Weights of a small transformer language model: vocabulary 2441.
MLP neurons of a small language model. Each row is named by its layer, matrix (gate and up: input weights) and neuron, and shows model dimensions 32-127. Each number is 128 + 24 x the weight over its row's rms, rounded and kept within 0 to 255. A neuron's up and down rows have the sign that makes its largest values positive.
After each neuron's rows, "fires in" lists the words (lower case) most often at its 100 highest values on Wikipedia text that the model never trained on.

L4.gate1826 [144 106 103 130 142 139 151  96 158 130 177 107 102 109 166 159 106 141 116 142 126 138 123 146  94 114 123 179  96 124 156 162 138 127 111 143 109 114 112 150 105 136 167 145 127  99 192 137 155  95  87 139 142 160 125 103 151 159 118 126 115 150 119 109 124 137 122 128 115 130 102  87 151 143 144 124 156 117 158 110 164 111 114 137  90 122 112 126 154 178 134 158 142 117  72 105]
L4.up1826 [143 103 152 169 147 113 145 109 110  93 119 119 107 135 157 137 130 128 158 111 182 123 131  83 134 118  88 162  83  94 147 192 136 108 150 100 135 142 102 147 133 130  88 119 129 119 123 112 153 114 119 132 116 115 148 110 123 176 121  96 186 110 119 130 140 109  77 153 172 144 117  81 112 137 124 141 134 149 144 142  92 146 116 122 161 122 110  99 140 119 116 114 129 125 143  84]
fires in: "the", "s", "of", "in"

L2.gate195 [ 85 112 151 139 125 145 102 129 149 137 128 114 129 106 113 103 169 148 180 108 127 158 139 145 130 147 116 121 137 115 173 161 140 139 115 146 111 109 149 119 125 149  57  98  92 124 117 140 112  84 109 108 138 135 115 123 162  87 148 138 119 119 199 107 166 160 118 135 127 104  95 117 136 133  79 139 128 149 141 105 125 110 115 127 142 152 164 118 124 145 125 126 131 115 129 151]
L2.up195 [130 129 151 135 152 190 125 135  96 128 159  97 116 141 111 140 105 105 121 123 145 118  99  67  97 149 130 122 118 104 161 150 101 156 125 108 102 112 106 123 141  95 139 102 146 149 132 152  91 117 204 133 104 120 125 114 113 110 163 129 174 161 105 137 135  95 135 172 160  99 167 140 133 138 146 112 137 119 107 143 134 121 177 125  99  93 120 141 117 114 125 127 118 123 179 118]
fires in: "their", "being", "such", "aircraft", "whom", "chahat"

L4.gate2032 [ 88 110 118  84 111 156 126 135 120 126 121 157 134 146 112 130 111  96 156 153 147 185 131 115  97 154 138 139  99 138 136 108 178 160 144 135 107 158 146 185 147 133 105 105 143 138 142 126 114 138 108  82 143 134 116 170 162 115 149 136 125 153 160 160 120 189 146 142 148 140 118  84 157  75 143 103 129 141 116 121 136 135  99 143 127 123 120 140 124 124 120 139 117  99 143 137]
L4.up2032 [110 116 129 115  99 173 129 148 108 144 121 126 128 141 163 133 198 117 137 100 140 119 184 147 125 144 139  99 133 127 118 124 111 125 112 147 130 118 130 120 121 109 201 175  93 164 180 101 171 122 133 108 138 127  91 126 105 158 119 139 137 124  92 132 100 136  82  96 106 106  91 127 152 164 124 120 102 178 141 178 171 160 142 149 122 111 161 133 160 162 133 147 159 101  93 128]
fires in: "no", "1", "half"

L2.gate1816 [133 154 109 114 133 161  76 103 152 103 130 132 114 141 119 148 154 155  86 152  88 150 136 122 106 142  99 134 121 128  96 160 130 123 139 138 151  64 154 121 128 125  74 141 111 109 120 139 122 142 156 128 144 127 104 178 140 132  98 118 116 127 124 115  89  95 135 127 144 140 127 116 141 128 118 141 145 140 116 164 127 127 116 107  90  95 177 147 155  92 129 119 153 118 102  91]
L2.up1816 [125 168  97 162 162 154 126 141 125 101 110 167 130 133  93 151  84 136 149 125 136 115 126 157 111  90  96 135 122 186 168 134 118 131 142 138 156  96 146  71 105 140 116  92 132 127 111 154 116  94 123 172 131 169 134 159 167  86 157  92 158 175 152 113 128 110 129 113 121  95  80 135 117 157 125 132 144 148 114 138 150 157  95 183 102 148 139 121 152 134 176 157 150 103 184 172]
fires in: "science", "key", "government", "technology", "turkey", "network"

L2.gate1756 [127 142 123  92 121 118 121 166 153 106 125 157 112 152 153 120 157 148 128 158  72 141 100 142 168  97 131 166 144  97 129  94 114 152 100 137 115 142  92 115  97 183 114 142 149 140 143 120 149 130 155 139 151 130 117 145 121 128 115 110 134 107 151 130 107 113 163 121 126 116 170 144 135 141 160 172 115 114 141 140 165 104 123  67 120 134 148 128 128 133 104 116  81 173 127 131]
L2.up1756 [108 128 169 149 133 163 112 172 163 138 159 170 150 129 156 148  99 119 181 108 139  95 137 132 185 142 109 108 126 113 107 129 152 126 142  95 115 113 144 109 151 168  94 128 102 118 116  90 112 109 154 141 125 135 114 105 153 138 153 120 132 166 130 159 146 167 117 110 133 156  98 136 158 161 157 150 151 131 109 107 111 109 113 150 151 102 113 150 145 136 139  61 139 133 126 137]
fires in: "of", "attended"

L2.gate1011 [132 158 109 133 140 144 153 140 162 161 132 118 134 121 138 111 119 107 146 153 120 121 144 137 131 137 116 108 142 137 132 154 139 143 125 129 120 132 182 122 112 130 107 106 101 116 111 142 147 111 136 121 150 156  84 119 178 138 155  93 125 111 137 180 168 113 142 108 113 118 144 125 157 121 111  91 130 161 106 119 147 133 141 106 121 144 149 143 152 134  99 139 119 111 165 151]
L2.up1011 [116 142 102 118  97 121 122  97 107 101 105 125 147 121 150 130 162 122 127 126 155 101  79 146 149 143 105  97  42 146 110 130 130 174 166 180 112 114 148 107  90 129 120 128 139 136 150  82  89 107 119 142 110 147 145 121 166 127 139 101 116 121 117 132 137 136 156 134 150 137 160 128 129 141 100 129 110 105  96 161 106 143 124  99 118 138 140 162 116 152 129 134 123  92 140 128]
fires in: "of", "or", "hansen"

L2.gate479 [171 169  74 113 105 130 141  91 154 115 139 168 104  83 143 125 106 122 157 136 130 144 107 133 152 104 148 152 158 104 120 116 104  89 124 132 149 110  89 127 117 138 130 122 122 162 102 117 105 133 139 126 154 125  88 131 119 124 129 133 148 134 153 101 143 139 149 120 109 110 146 101 150 177 145 179 104 150 156 127 150 113 115 118 127 134 110 113  98 123 134 158 140 123 111 145]
L2.up479 [122 136 126 104 152 126 114 134 111 132 141 168 100 153 124 135 131 112  88 167 116 161 136 156 124 103 131 150 155 140 184 125 138 142 135 153 142 144 142 115 114 136 135 150 115 155 137 110  80 104  83 102  86 164 156 159 155 177  80 112 135 135  84 130 122 134  98  70 162 130 123 145 169 136 162 141 131  94 109 178 147 132 134 109 113 135 111 157 139  81 137 139  90 103 100 139]
fires in: "0", "1", "cunningham", "3"

L4.gate1166 [143 146 123 139 156 115 152 140 164  83 136 145 123 112  97 120 159 145 142 128 114 153 109 131 113 110 121 182 114 174 122 151 153 133 171 122 120 107 116 120  77 120  92 114 140 135 133 138 152  79 145 127 163 133 123 122 154 102 121 161 143 123 114 114  84 137 123 120 133 124 136 167 159  89 102 119 120 148 167 158 119 152 142 150 145 158 120 156 150 135 103 122 156 121 174 160]
L4.up1166 [123 156 112 164 114 150 118 128 146 137 125 108 161 116 131  76 142 133 135 165  94 132 137 117 128 133  92 136 160 126 114 179 127 144 127 157  91 143 139 103 145 103 107 149 159 129 148 143 148 128 139 125 190 103 103 158 132  90 144 112 134 108 139 134 126 106 135 144 164 151 138 109 115 147 128 141 151 139 129  98 118 119 127 179  93 125 103 150 153 107 134 116 105 108 153 146]
fires in: "its", "their", "internacionales", "campus", "of"

L2.gate897 [127 110 118 107 146 125 143 149 121 153 126 104 129 140 108 114 124  87 119  93 154 125 154 143 158 185 120 137 120 121 152  87 106 125 120 158 102 125 144 175 103 138 149 140 122  95 136  89 130 187 127 105 111 169 104 139  94 139 102 111 139 120  90 130  86 148  99 129 114 164 155 150 134 126  46 132 149 100 143 150 128 130  85  85 137 133  95 163 104 165 134 141  91 154 145 127]
L2.up897 [136  82 121  91 156 116 123 137 119 151 125 125 145 137 136 141 112 146 140 102 114 109 125 150 127  97 124 138 157 118 151  76 122 149 155  93 104 113  82 135  86 138 126 159  89 158 128  88 156 147 177 114 159 111 129 126 138  95 136 143 140 118 161 100  36 133 139 108 131 167 133 112 147 115 145 175 160 137 131 120 117 173 126 136 141 103 139 161 115 143 153 114 160 112 111 112]
fires in: "june", "may", "march", "february", "april", "january"

L2.gate1359 [141 174 121 118 132 152  88  84  92 179 127 151 149 153 133 114 115  97  83 192 150 111  99 130 135 132  97 124 137  97 159 151 101 191  81 138 155 103 142 136 137 137 129 144 110  86 139  95 132 154 139 145 149 162 150 116 138 160 132  94 146 115 169 121 110 161 119 128 133 166 146 127 147 144 129 100 124 121 143 147 178 127  70  93  85  61 164 114  87 107 158 147 140 142 131 106]
L2.up1359 [154  95 121 118 118 126 125 124 123 125 144 140 154 111 141 114 120 135 152 145 155 134 106 152 108 100 147  92 139 108 148 179 156 144 122 162 165 154 114  89  82 125 129 158 135 103 123 138 164 182 165 112 146 177 108 112 118 131 111  93 127 157 109 172 121 176 125 145 136 146 112 128 131 129 128 138 132 145 108 107 203  72 114 147  92 102 151 160 139 115 109 132 124 127 121 174]
fires in: "grigorovich", "1", "https", "beginning", "multiple", "begins"

L2.gate895 [129 146  87  98 122 132 106 106 117 143 174 133  72 126 176 105 153 135 160  63 130 125 114  88 138 176 119 190 113 163 123 200 157  89 157 100 131 147 150 100 111 168 129 109 129 112 128 150 107 173 180  92  98 112 142 107 161 135 114 131 142 114 142 116 137 137 161 168 168 144 135 156 126 139 105 123 129 103 125 139 141 138  78 131 109 112 128 147 125 180 144 145 171 160 123 108]
L2.up895 [130 133 141 142  94 152 107 104 115 108 137 138 132 116 139 109 107  89 116  94 115 135 178 124 188 135  82 130  81 154 158 112 104 161 115 162 129 152 145 150 126 134 192  90 131 119 135 119 110 152 129 137  93 118 168 104 116 126 150 144 123  87 113 160 118 129 112 127 170  96 111 121 146 161 117 119 129 141 145 140 191  98 126 165  95 104 151 136 111 164 159 121 137 104 156 113]
fires in: "s", "of", "women", "and", "the"

L4.gate1179 [112 170  79 107 144 148 123 125 160 141 143 127 131 109 134 136 142 113 118 133 153 151 128 122 149 187 100 135 117 122 136 136 176  81  84  83 124 107 134 108 190 108 117 120 129 116 162 141 145 176 152 101 133 117 125 130 124 102 119 165 128 100 123 119  64 124 119 114 142 140 146  92 147 159 148 151 126 131 126 134 123  90 133 145 153 146 124 137 114 102 107 171 125 111 147 131]
L4.up1179 [127 137 123  84 113 137  95 152 158 119 130 134 135 111 128 117 128 160  99 172 133 116 141 110 134 140 107  85 104 112 130  96 117  79 140 152 166 133 121 100 132 123 112 137 164 155 154 128  89 121 121 119 116 160 109 141 164 160 113 121 183 114 157  91 132  97 137 132 142 148 112 138  86 120 127 120 154 127 131 170 135 118 113 104 144 123 130 103 147 121 185 135 135 131 123 103]
fires in: "m", "kg", "pm", "p", "meters", "racehorse"

L2.gate1263 [147 136 115  95 129 145 125 104 118 110 156 144 123 125 159 108  95  91 182 130 128 169 171 141 117 122 154 152 157  78 166 117 126 161 124 104 131 132 182 121 145 126 129 116 109 108 146 121 100 136 164 118 144 128 128 160 109 173 117 132 125 124 134 123 131 155 122 122 130 115 157 154 141 135 121 116 125 144  89  91 137 120 126 156 148 118 153  98  98 135 101 166 136 107 172 102]
L2.up1263 [ 69 157 147 106 118 176 151 128  81 128 119 164 129 124 120 148 125 109 155  76 170 154 120 126 147 127 135  82 133 149 124 116 173 154  93 153 169 149 128  93 118 160 134  99 147 115 133 113 148 138 109 109 155 124 160 132 100 125 141 113  75 135 103 117 140 172 144 152 113 119 158 128  94 130 150 138 103 118 149 118  83 132 153 120 156 149 155 119 129 106 122  99 135 143 127 109]
fires in: "1", "2", "0", "origin", "9", "abandoned"

L4.gate783 [ 55 115 108 152 128 128 173  97 107 106 134 127 109 137 125 150 141 141 118 160  94 133 112 114 106 153 147 146 112 146 138 162 145 118  98 142 130 142 153 153 152  96 135 154 134 130 112 173  95 168 101  96 172 110 118 128 118 149 113 154 145 135 100 137 127 130 116 156 105 143 122  97 160 155 139 131 130 112 127  93 129 130 123 156 136 135 142 118 123 174  95 100 131 126 142  96]
L4.up783 [112 147  67 109 140 122 142 142 154 122 137 140 109 140 146 100 139 114 119 129  97 205  86 115 133 128 135 122 152 120 157 137 131  81 128  80 159 130 110 145 106  98 150 127 159 115 128 142 128 175  97 128 145 136 150 123 121 107 137 167 156 105 187 157 160 103  87 100 157 141 118 144 125 156 113 135 148 105 127 156 153 126  93 153 112 127 157 103 177 133 131 114 117 153 167 128]
fires in: "river", "hall", "weir", "brazilian", "josé", "brazil"

L2.gate785 [144  78 124 147 155 132 131 126 146 133 112 100  93 141 123  77 141 152 107 106 147 149 128 109 155 110 127 136 145 110 178 137 143 154 144 155 109 103 156 144 110 139 131 159 115 102 141  94 149 134 147 144  90 129 125 107 121 100  97 109 105 166 125 161  88  82  98 129 127 167  99 137 165 116 176 118 144  78 167 122 138 164 142 116 159 119 138 142 108 127 150 153 125 108 107 140]
L2.up785 [128 150 113 157 136 101 117 113 152 116 107 143 130 116 126 134 178 126 131 103 175 116 133 111  96 107 115 137 151 133 160 181 124 135 150 100 129  98 142 111 128  99 134 138 129 124 144 110 148 127 144 149 125 155  89  77 126 107 130 133 115 155  91 160 133 131 127 148 151 119  95 132 101 134 110 142 130 126 157  91 100 149 141 138 174 148 161 136 120 152 152 134 165 118 111  92]
fires in: "january", "march", "april", "october", "february"